{"activation": "tanh_gelu", "tie_embeddings": true, "init_std_down": 0.00482, "lr_mult_qkv": 0.7, "steps": 9537}
MLP neurons of a small language model. Each row is named by its layer, matrix (up: input weights) and neuron, and shows model dimensions 0-127. Each number is 128 + 24 x the weight over its row's rms, rounded and kept within 0 to 255. Numbers have three digits each.
A block is one neuron, or neurons of one layer that tend to fire together. After each block is what it responds to, as a language model described it from the Wikipedia text at the highest values.

L7.up1325:159144137133146163149117153104099120117135111144121105131165126151118142142129099143175161128131187169124136147145184117131128066152171117132110139114178118110136130129120129097156186133115168159117135136134094120139128143125159113113071109132137119153136111119160125120136135108191149113110135132165131161114142108145133114173103082147107147117124153113180145109151181122079137148105
Description: Time-expression openers

L7.up441:092069102152146157125113161126127143135156099133146126171121152135101122097143182140126077153144109105152134149155103115081103151143135144150119174143121125111109113176155133149131105105125111133120145125102102139141118143129128139125125123173108178189123166106133130126149128139105157107125054147172188129150122094107113077151147150148115121146131122109152102142100168158123106083131
Description: Transitive verbs before objects

L6.up14:153090152157148087134175104132162130120093122130153109130115141147149114097122124118130122140140115139139127151132132147133110089178191113136133124146089122134121140125148146083171155093100117120133110119090104176116111131129139119175157117144180106131131140095135130170122167096119096127152072112131121121103113126136111156109118087076100135120129132106119100143172119155152068138117
L6.up24:078153127126137090097136133109106121138144103113162081152133110122104102150133121150127114114107145141125148106111138157121102189123099124126130106161087130121100148098094119190115120116104170130161116103108097140148132120132141147132163113117132159156134065125110072128132142099128150136120124110095129140125140143122104138118142078137126142108148129124123123154128102140117105141133
L6.up200:136101142148144131097143109139135136125089130136151149155081137068159143103167119111085110107103148162072116139149127092110108110122148142125147127168135139114114111155168126158096138135128135156130084142160117128122123181121083154106131131165167144126122115170166129139100157121127132148154123126166152088144127113135123124133148103112126128137118099133132167134136147149106113154123
L6.up284:162170129126106152146158115125149132139091139124121097092068145100151126093132149132158082124178106147096140123135141097168064136143122170148129149099109134168156102138135110153109124102127138123137124122099097105086105149169084151115125120157130133137146117110129108120119179150152140163128133154122165154131129147095094140138102130135091137099145109110123145118121131105147110056116
L6.up286:117152129104129192150144157127153107140075112123135124087115116152156157118110118156143104104122145104170117125172149095088098117139107143098114141137133124135126139142116118133140141080111137098132109141107126172102151118111108124133159135156156145142151098083135147122153116109109104129141128140081126129123117088113123125109138082122091153094157130098123109101106086138107090157101
L6.up305:108129155105128139156101170140163126130127152098114168069107105098159149111104152145153138137127136129127156109115120098134133122125141094124133111126122136144140127110137127122156134103111114158102108106142124177135131129106124159143117105130096124140125150107136151147120120134101120079100138146135121123080130168127077101122139132140122156120110105077087090158123150131086135161132
L6.up340:206151109126136164104064174151079158084171162129178135103155147142165143116048136121112138096104129117128078134109099179125107086134145125085123122116144132147132128117145131107162153119151167177130146115134120153163159159139106136116137138142147137125119130136137150122131165143151142098122100146088096132134111128101129190176143131117114111103115123120119121137122131105125126120139
L6.up375:110118125103085149122159130116135163113149115116145181125108108123165119101125139143093180119142088142154151109110103148101111109122182147122114137128099136155138130115167096176124112143147124111132106114180134133100148115176105135113138096090083123147125129083160146104176115160084083092128126148116129137153100125170078098149159079135124177137188137093102115157120145144097166166152
L6.up438:136162115126165129108130143146137144103128111155123090122097141137144154104105164131104145122117099163140153161147112119092115096111131090091106094123132132146177147139118076124149177118077151114139124074136109183145141114106140134115108114098113162145195112100134126136147113117121139099148079125138139140120127141126159128132180079085145112134129147142142134114099138140102141131115
L6.up881:114148117100123156107106168171169126136129143098128129102150146148152156127119149182140138096115103132156139124104163121109079112113166124123125176165111132100127102107142128157113166138156104105140128119103146136064136103094125162119143094131118096098137162089106170116127143124115103097114107118061132118109145096083143130133081118156117129113154111105131146134131126137100111129112
L6.up1082:132131160128115183094117159132095121146078133119149113109152116138142145168101154158151166127159149124107119162147157119094090125115096108112139151148102114177076140161126119164132119125187159167109123121126132075111154114059136083147143112154117118135100141096160130141120091098116151107158139122126163102084148133127156113135106108105163137102182120121153093165122151156100090132148
L6.up1159:104137141114083118111091133106153105180126120110129105148092084150134118167104113127076162160189149121117125148129123121145125117124106156101142142146102159095143104083137143160104127091157152095104145142090124153146124112150133120083155130110145125121118156117099105115110129109096124111146126128121107101134140161101126122146132143167108143127098079126122105117137107120083107128131
L6.up1175:107104147081092134122125171134119161114107097142199168087108139149143139125108147139129125154119119115132088095081139111117187135105133136138120126148081102149101124168149142110134092084093179119142166112145121149139141124133116137142133128140147118158155154129155136131116123156117125098176148128143153172132120115132127102102110134070126131103107120139139139176121110144142105141136
L6.up1442:167098101112118111113103105129134139115132129132156101118109173185129157130180135147125095137167179136104123161130135137130104137136185142122123172118100112175154110111070142113135142143172130107118121143105135157159152096179107107142119164107115160144147147088111096089163141130129118107149135146116146130102083098084090097141151124148137146097108128156142111144147140127073122136120
L6.up1459:128104155106169162153133145126181073094125140162146115114132162134176144100139143122117129190129150123140088114143173111107108115133124099132133152170161105107121140115103133134128149091119081097156142122121132168102162135107119116151116188139190139142169077117127144135109137114133137122156121143114184131131115069153085169131105099162114149096157103108156153118165101146126116131121
L6.up1462:157132169118127189086099129124141125113101103131113167085106125142189172103139116153148138100120165156165140113126143149124107108144141135095157139146127100128162139130140156111146141061145134151136114118152148130095141126117126159101105101170184117141162116114151151103141145144186127097172139148092141114114137136153158149136128100177135154124173109120152121126112106119078117135105
Description: Prenominal modifier words

L7.up1246:118110145138096172141138157147125105120119127115120127101130109135169136086144149145083094111169103126134154142141151127101135104072128121082122139140128143154098155113142127121117120116128165097103097117111131145110158137077142115145134122123171160139182106088123159115157144150157110121132120105072130134120131072156127146115111130144094121133138116080121177140144095146097085162154
Description: Pre-noun modifier endings

L10.up506:116147135123092139155130113085115088144133117121125133125099163095117179132096136099121109107136172105172151117138115129153162126124142218146145140129172140112175127139132082128099134152108094167103145132119103189124104130127136107120105115099108129153103160116151118119141139089104091149142146119142138128168115109135151166098098081128097117148121124123123110119121147139124122144120
L10.up816:167078131100078121135071069109084141139130110098128174105129127158129150122134116092156134158111123112088145135101111122163161143126162142105102131144114149123118083136121124119105153124101141163108092142121147167070137130096155130136150116077129144120120142172128162121135151118154109108125157110121121143138119137121137153103141124163129102131112088141095103124107115142103166115096
L10.up1279:161122145077095143138134107096119097163149186104127132155150113123115135128137085132151136124138125140145119154143085104132110118102164118136087119125114150112144083144111092138077119120136132170156145154124106121095140130154131122106153140136159142154095119131122132147141118125154125147156132122151152147127114149116133126118097088090170155119147105130149102123140148149099146075130
L10.up1283:132108160131079137153134121149121120119152086088108139126147164093122124155156091144123076185162169121160144112176070125130110119091144147139130089118128129138098097137149111082086160090149136140158121140111180114120089140117155107131162131107094143138113168152138135125127136123069105167117122148136161131172115141143130134128111129154128132114129111134140097138135130178132151129130
Description: Before-a-date slot

L7.up549:114122141131160135087133165106136122168129103073143117126139127144109136115122134125115142119150148096072112126106120122101098117137091118149139139111168107217168143089159142137116143110128152113144157148116138158105131141107154126129111132146100165147130121140130137078137140152165149100095142130089103123124196121114132119142136137124140137165133099139110172082086122156135167115104
Description: Main-clause copula verbs

L10.up78:119129187139145139174134117106146143098116124119101151152132139128146124110097175137153124122141139139143140100165165148154071091087146117114097118142153130117124124125148136113135133109137112108153120135149093140118160141088086140150121132136158107159149127108156149139132146133153137105126139160119124137120112126154115109116137155153121121108132177102123035143121090099139094124105
L10.up238:154120111104097091155141085117155152126132132088099111111128135111140144168154124113106143141116178094108137123149111088184117104121151135150130125139157116105104094095157128144150099106170090114139122153104105120128122080139072101094105184129117127188130143163160107119128137124112134126101131127140168107120105122135089129140139118125084126114173118132106126140156140087152152139150
L10.up349:154150104138148120139128097093142127115096151147127154109123107148149126085107140129112159140094152081160118099152158117100089128148144110084130126163102059113126159114114109150092132120153113115126101184157111134106123128120095104117120146089145120107122066133123144158131119083126141099080132139143146156120088123108089142124141091124159147082158078131122138115156112175111117138120
L10.up695:170123142189135110067124121142137132135118122093116157122135159148134151129127156157136154129152124123156123130158139125112079077125174101174111090119140134165122102145137103105133169125124104115151149145121123159127127142146131145132106139111133110118129125099108169150169112138159126110110126121145139112121098104118151109102086097087093148145170125143132135141097143162141127154157
Description: Prenominal modifier tokens

L10.up7:089131105142138093168107089106129049103214158084128124136104146189166154124120116154128124162123095181156121125091123135084110094133138086145132121165154097162086159160147174125104134160121165157121136152145108098103193164102170126110123155148149133107110133085129091144111126120097092110151070123136109125130086083136151137161133106163130131122151085136109124133120140171149141141116
L10.up1014:109163129131169142118120108114110121149118110066122093152117150170127116162109162092104080137119115127142131181151132122118126114154122134160172170152145132108157165114142109151145137115113111112131149098124132134156096177106161092126119153162100136137126129116115184129108138173114097125106104090127119129142150149104107087161145079158147152071155118108130130099134167154105100145105
L10.up1037:105163122125112068127115108116114133107133114107170098101075122177174161180134140123114151143133143130137109145093159140108124139113107151141107120130127139146086120124100082124104128087136152166093167123166156087105131110096112150147131150102172115162114126127143170102125115132127129116152120109157118131149132154141119117138123108135137113162146121163103127136075100129156090122144
L10.up1301:119125123132092119126115115130130136103111099093114111129090135122169148125102128153088127134137101131152107101146163183091118084185102144138127123148147142096119154154137132122127161129108151139105098142128085126116118114152157139137110139101100138160120130109154121128105130162123149140098117110089132144152113144132084122168110103106164108127128138105145137097097144112087102115110
Description: Reporting verbs before clauses

L6.up55:116150110132136130128144158111086110133134147118155104100107088103110111163147160112128147148109162097132159110152121131107135105152138129139141117109090138152163131122111130162151102142158126086123152107150171102157112116129114130136169121145128126135088094170124125140129106196139102137141138071159110074153137128148178138147097161147103133120119164112139128126106123168107105129152
L6.up67:115164089153166156170131141124159148140110116123118134088122165131133116105155176164120145100151123155113142145119114109136085139108154171159080137148114134110095149148149100120140115094163097131117133167143133136124115148143099145121106071112120131129110120139138125117131179184120107113167121138127143134116117101123139116137140089112129142124103115179108095111143134144116153086086
L6.up92:153136099119125100133170124135124178138176138167072109107126136118119133080159148142092174147129140134119147145142092103141113124128113137136155125177102130128096113180156080171109138120124117113153184154098103132114134142151168111087176160146131135145113116091119139073092160154148108101133100111095112118132118118135147150126139096137172132093103125134101123124122141156070099139121
L6.up113:142102142165123163141136142108106123085094105128165119142112124148136121116120149139120117168136118123156159077143138134105183084131099122126138096050143105153126123130100124172105103134136138134144118114143088149102095134116151109088119134124143148135102135096115142084125125135115104131116123118103152119141155117131107146144121124128183145114116153108104147095147159139162123118116
L6.up235:155152128181141082131135166083091102113104109144141100154137102085117145112118107136141091147105100156088156118126133125121142142111139137131113096103116150125147115130132115075129099113144120125123149172135182171155137105123112147115108116119126119126153112137164133194108118129129104130143140097135134129154121110157136124148095110098106106130110142125083089125124143153101177148146
L6.up246:122134154154138177142121097104131139127112113123144116135108163133171143163151172083139116126131149090079153146086134142104105114104148110097159121130154195100128154137106118120125174131137149151145155106088130119123133142105146125118088111137111114123148118100131160150113140145136170122129112125121131138128147119140133076118092155139153168121108095118122135101095176129119148092154
L6.up871:091137153115110145156154106055142094127100115135140123140098178152103154152161121125152074124105142120155113123130157182139129139185118126120138118101169117143127125120149041122121133112127115132153133151122155124107119129140140094158153115147071144133155167099120053116132150116132156147149104093112109109171077096118121118158156086099122126138103117117102097156140119124131112174140
L6.up902:144126143166146115095094147142167154139135143077148109113143105098129110161162122088115157136151164135086148133166137113155075111124136125133118142121167140156114112132135157116192079124113160121180179134081082087133110149130143118118130152128140146091105109133128102102143113148134130119175163178129112126158123090150121133171159097157199088113102102116137141118132105135118117115103
L6.up987:132114138106132118136112169114127151142144139119126150106146119146153145139192141130110110184111124107128176125117160103151154130161171087082124109082121181106128113127111116168154139124143121127124138116132132163107170083120126091114134124145144137146120188146157146117150122125158078099161156099159108145069106119106116116099127122117069126127102151158130133110145177129131091096093
L6.up1105:152148110120150157124112118128115124125119121130158117070117139135146145128141140113114153132103135150110143133125102125117143125133119115180132135090123149112122119140114096120111166109125124126146147116135110146129154169154137092124127135145109120170107116111136114103074131163094146158137131102155100181142116194081107132157142144116138177110124107131129132069144166140143110150100
L6.up1127:099101132138096081119144144103132152140093118044108117114127096135142116104110135068162140093139124106139138137110112113153117115119144124126109131110144130143128158128151156140111134122113095115123185118147111159123099116121156132097149122109173162124125078108098116147142127174091079136124145176115113104134129115131150130080112175128178144140143106096129104140128129156151146128161
L6.up1278:150126135138125117131155149121115168150161109121114101124112169166151151126144101195106116122134145145138135081138142120124150126077147116124146117112142138140116137109148151142090124193107098098150133131130109145160119110157164139136109126133112130152117159129114136088113131133126111159102177129158110158099122088148117101132085119120125134088155132139139134140107158147133106115107
L6.up1328:151128113142163170139157111158133108166131121117133097135154160156146166161126125088071096150104145088154153119101141124095120167147140114106129137139098125096141167093118125120139098141134115101132098158150145125138112130142126127122139124131141081160138112119144122138153118146113119142110170125117092105192180133115103163149129136142141139114125094134179155144172155132132112165171
L6.up1524:140121117169164147142107087109127158153161134155125140160107130104157151143127104153130144166104124112134138141172088108078095097144115164089120143149136174142089131149130155150139069142102122094118163084164127137103144114091153103093181151098150145126103134145130123130125129110111111111150168133145085147153108123131110131140148127146133143144130111150107139140098152164107127119144
L6.up1526:096165149144141156126123139110132161112137139117147119133106104178141166125121125120137119140134121076143095136118123137121122128152121095156128137165123134159148092118103063118132120100109182062155142122123109117134122134140179133107165081190136137127129076078111175104134168117164138141119105119125109139132115170135094148170118129122132138087106140140153127124147118147130118119081
L6.up1528:113152144168134100071138124087098122088056097146123120115122139110164167126121098107107117138079131164081141170126143085151137119163162122136135100133125133186147078075134081135090105069098167129137093085136131149130143140142124112145151087147110121130152125121107106056157126122129133157170125103155112131112142135117109072136135095153112127125130106153137120164115129131122122076100
Description: Causal preposition completions

L6.up171:134106145165095141152145151108138156158125137120108124182139141128156121119120111106152164109099123151114138127098139100158121102145126150126089165158130105159156106080114136097152133144171114142150145142139115080138107131099145151129126167119169189130147118115125107113102135113122160128130112125148141158115136150128178135121115107100134155137154152154150111145108139143111097139142
L6.up183:152165141102122164151121142117097093135111109130120171130174157131140139138107092088115178099084153104146196110146106144142128104085137114094106107174146106138128122100125067126052177118115112165114117156139123120130122136137165122115121098137135143158126121167112150132087135119085107137143094109152159128100087151126075148126123113134122132138107099160130131173160165121133113108145
L6.up265:163109153107114098087129165110119177113132118089191104091172096130140112086158124132143154147126149129095160145131115114169151132131146083124124136139094120140148126113141136074172121099149162135115089107096111120133138176150080141128128076130168134124109102126150135124125147117156167115096137097131146135152096084158161100088145090173155186130174126109089116121129119151158122112081
L6.up436:150117110111112108153128179136096086119091121141161131159200138143155137075112135115065131114113106092123136116127135132134113124182111101099119097158090113128137099115085114133149136136152156124113134116126142146129107134101133166142167108175148077129135080104107127142111135140136081103106086121138124097132129149090146154171113157107175137182118138123087107179150113118135118152117
L6.up515:156117125121119131099160136137128151146163129127134161100167131124122163158108133180140137166131143121083084157117139091139139131121107134089114155150093141151109108114144110082127119176138124105114109092145153147067148138127109140114117114126128120162077156107148143144112121100098149082169111121150119137133128124151136150159142127099134117150079124119161101123117110159116112190115
L6.up654:079121090087117092130118137130136121076150150155123160124147156149089108065143136128157124148124102118144128120137136090148115121152152120141101123181144145105124117094145138110144136162132153123120127133094185130132138164158173113146113090157129123117149136083131117139177136133095146145135123120153121159139121140136137149150140092135146122143113104151109177140164132101137144128156
L6.up666:178158171116140152146088112131079138113132168085135143154127151149129122129119107122158135142099149138170126126125098121167103117113074112135084107164154149146184078153173116135099153169120131136137127091093120137093151143140151137138157091107111132145110113142081161124149133116109105095123140097117152167136146150119126133117168103120166150135181158149111131079162149107099132097122
L6.up674:127139142113122135158180140077119126091121110079141094146149120116114147115096130155131130149110117161160126137149109140136138131137145091114124125126149133133139153082153167126176127123136107130094139107075107126122109133110104136142145159128123168095138130088134143149116121127121163133088117137152125125163153110119111161163113140152128165086114084122103119135147117134158121083143
L6.up774:146114120119135132152145141129140125131100144131073137109127158161132117133119174160091138079091164161107097132143133111117083156065158098148106106125126091124144152129162112173141135075147116163144150127175125143111119143134118122117105094127101133138117094082123115141092123158107110153147136134162132139070175150105104153162144100137145097151115146140106082104118133112124106170122
L6.up944:111159115143102118145156174098141169128120115084121133109146122162146170099115149110140145175120122145133126143113128133136095130115149121120077108150109137103099119113140104104168119157117100167146133099137158176119082128130109135140142147146148124153108097069183103117138133118111098146101088163190126157131129121147116141122106113111134140102102139118121152115119161148070167177114
L6.up970:151113127117091179137113134122174108125124106096157153115123151140139147132132099127166205127110127152125122146146125162115072125140136144156137130121146145118135104130179132130069138099120091138158124073133143122154099102170134143138156078136118118142127118154118111137143127130103108122142079122147149159134140108145124109139086113129153148190089063120101150111180146146121118123134
L6.up1009:136115138122091094097174121088131143122151142142126124180121157152114170044136183092139137110144108127126118119167101160136103124121139115140128095175136114159111112104172161099122135179165157128138140105135152129109149167150123159164141121133149109130151118124182152094141105114131105124100159096120141125119152160110159144131125090123129126121112101165148157118169117181161160107100
L6.up1114:132116108130150111149124137100107168156106144152167122144124102154118141129135121147122142134106138136169131126155060166188132101153151116132096151073134147117078111136125109141140149093151111101099147114116116114124140103114170119144120159105107168125141113130119187158169108116080126146094155106176084152133076087107125133109126130136109099140143059121138149116148146142159146135151
L6.up1289:118111156091134104129119102123109120101144134106174129120164111163162118138100082146135146104099147151109141130124153128132102112139146129116112086180158098096167128087145119083119119137151089142132130160133180128137140116119134130157133101145164102174151147109130120120149122158110111145134139122165098130098117151132109113116078094093074151151156045146142136143130118135165116158140
L6.up1346:139147159070127136175157116116136130118082183135091139149110130109145113084132118121131138127121103131145130157130159144131144135137080140164089096110101125122120131076179146103158154133147152085148090124091113140158186118129120081163147154129119108139111110089115168162117164128107131142124160097149114156095120080134112116109086103113100131137119129109124106163152150147113099102116
L6.up1366:086122128125133127114136145132147098095143071138108122134155145150134112095158097090196131136112120138145127156111090130177118119148134139125140136137101136149094132154144142131141101182123145155115133158155111130161127144108137150127132133133135124180121125133120158118108143117054105144088112127108135148164139125138124118125096092106099137158132168106143110145124148180112138119111
Description: Time quantity/date lead-in

L10.up325:110113145077159158129140148117135143087144184165140135148144159151136141143127099126126177122131170169129130099116137136109123113139115104087128120139127125118110158138146142138125123157155102106136158116090122105144123151133137137157123125150086105106124103124151116114130126138106140162151119095122144210144125128104077129118126111101114190156086125165131154104135118184107127113113
L10.up580:068118124173159097112114115133107157109130155153080124133119100181128141125151122097114117165177154127081103130100137116065108157174167149166112130118129124183156155122164135143136129159111141124114090101106103130115116137100140120141106115116158127128131107118147131117128189141092141100120076138106102139138162112150098112137161123132127157118161099152107112095097115153140149135102
L10.up789:127123127155131165154162127105082105156121119171102145149108156119101086127149105114111130134130133137080111067125144098105136141212136099138144131118124107159168144116160113129094139147072137109089121109087069156094121124131150161114091090097132155119145046120127123125090160130100118097119094159126139124132141117162132078120143106146173150132147112125130164080148072159132123122071
L10.up874:118096144085137073109137116149098106133139119151145142138142108166104124122147167118131131137155139103178117129101138140139158163140068125098133136124131113138115100122130153133177141124121122106124118137132130114118120149146131157117110155104139133129133102092110131161095170169104131118169172107089136137139157151118158146106117156160169138175108128126137122082146112154160120122083
Description: Auxiliary and main verbs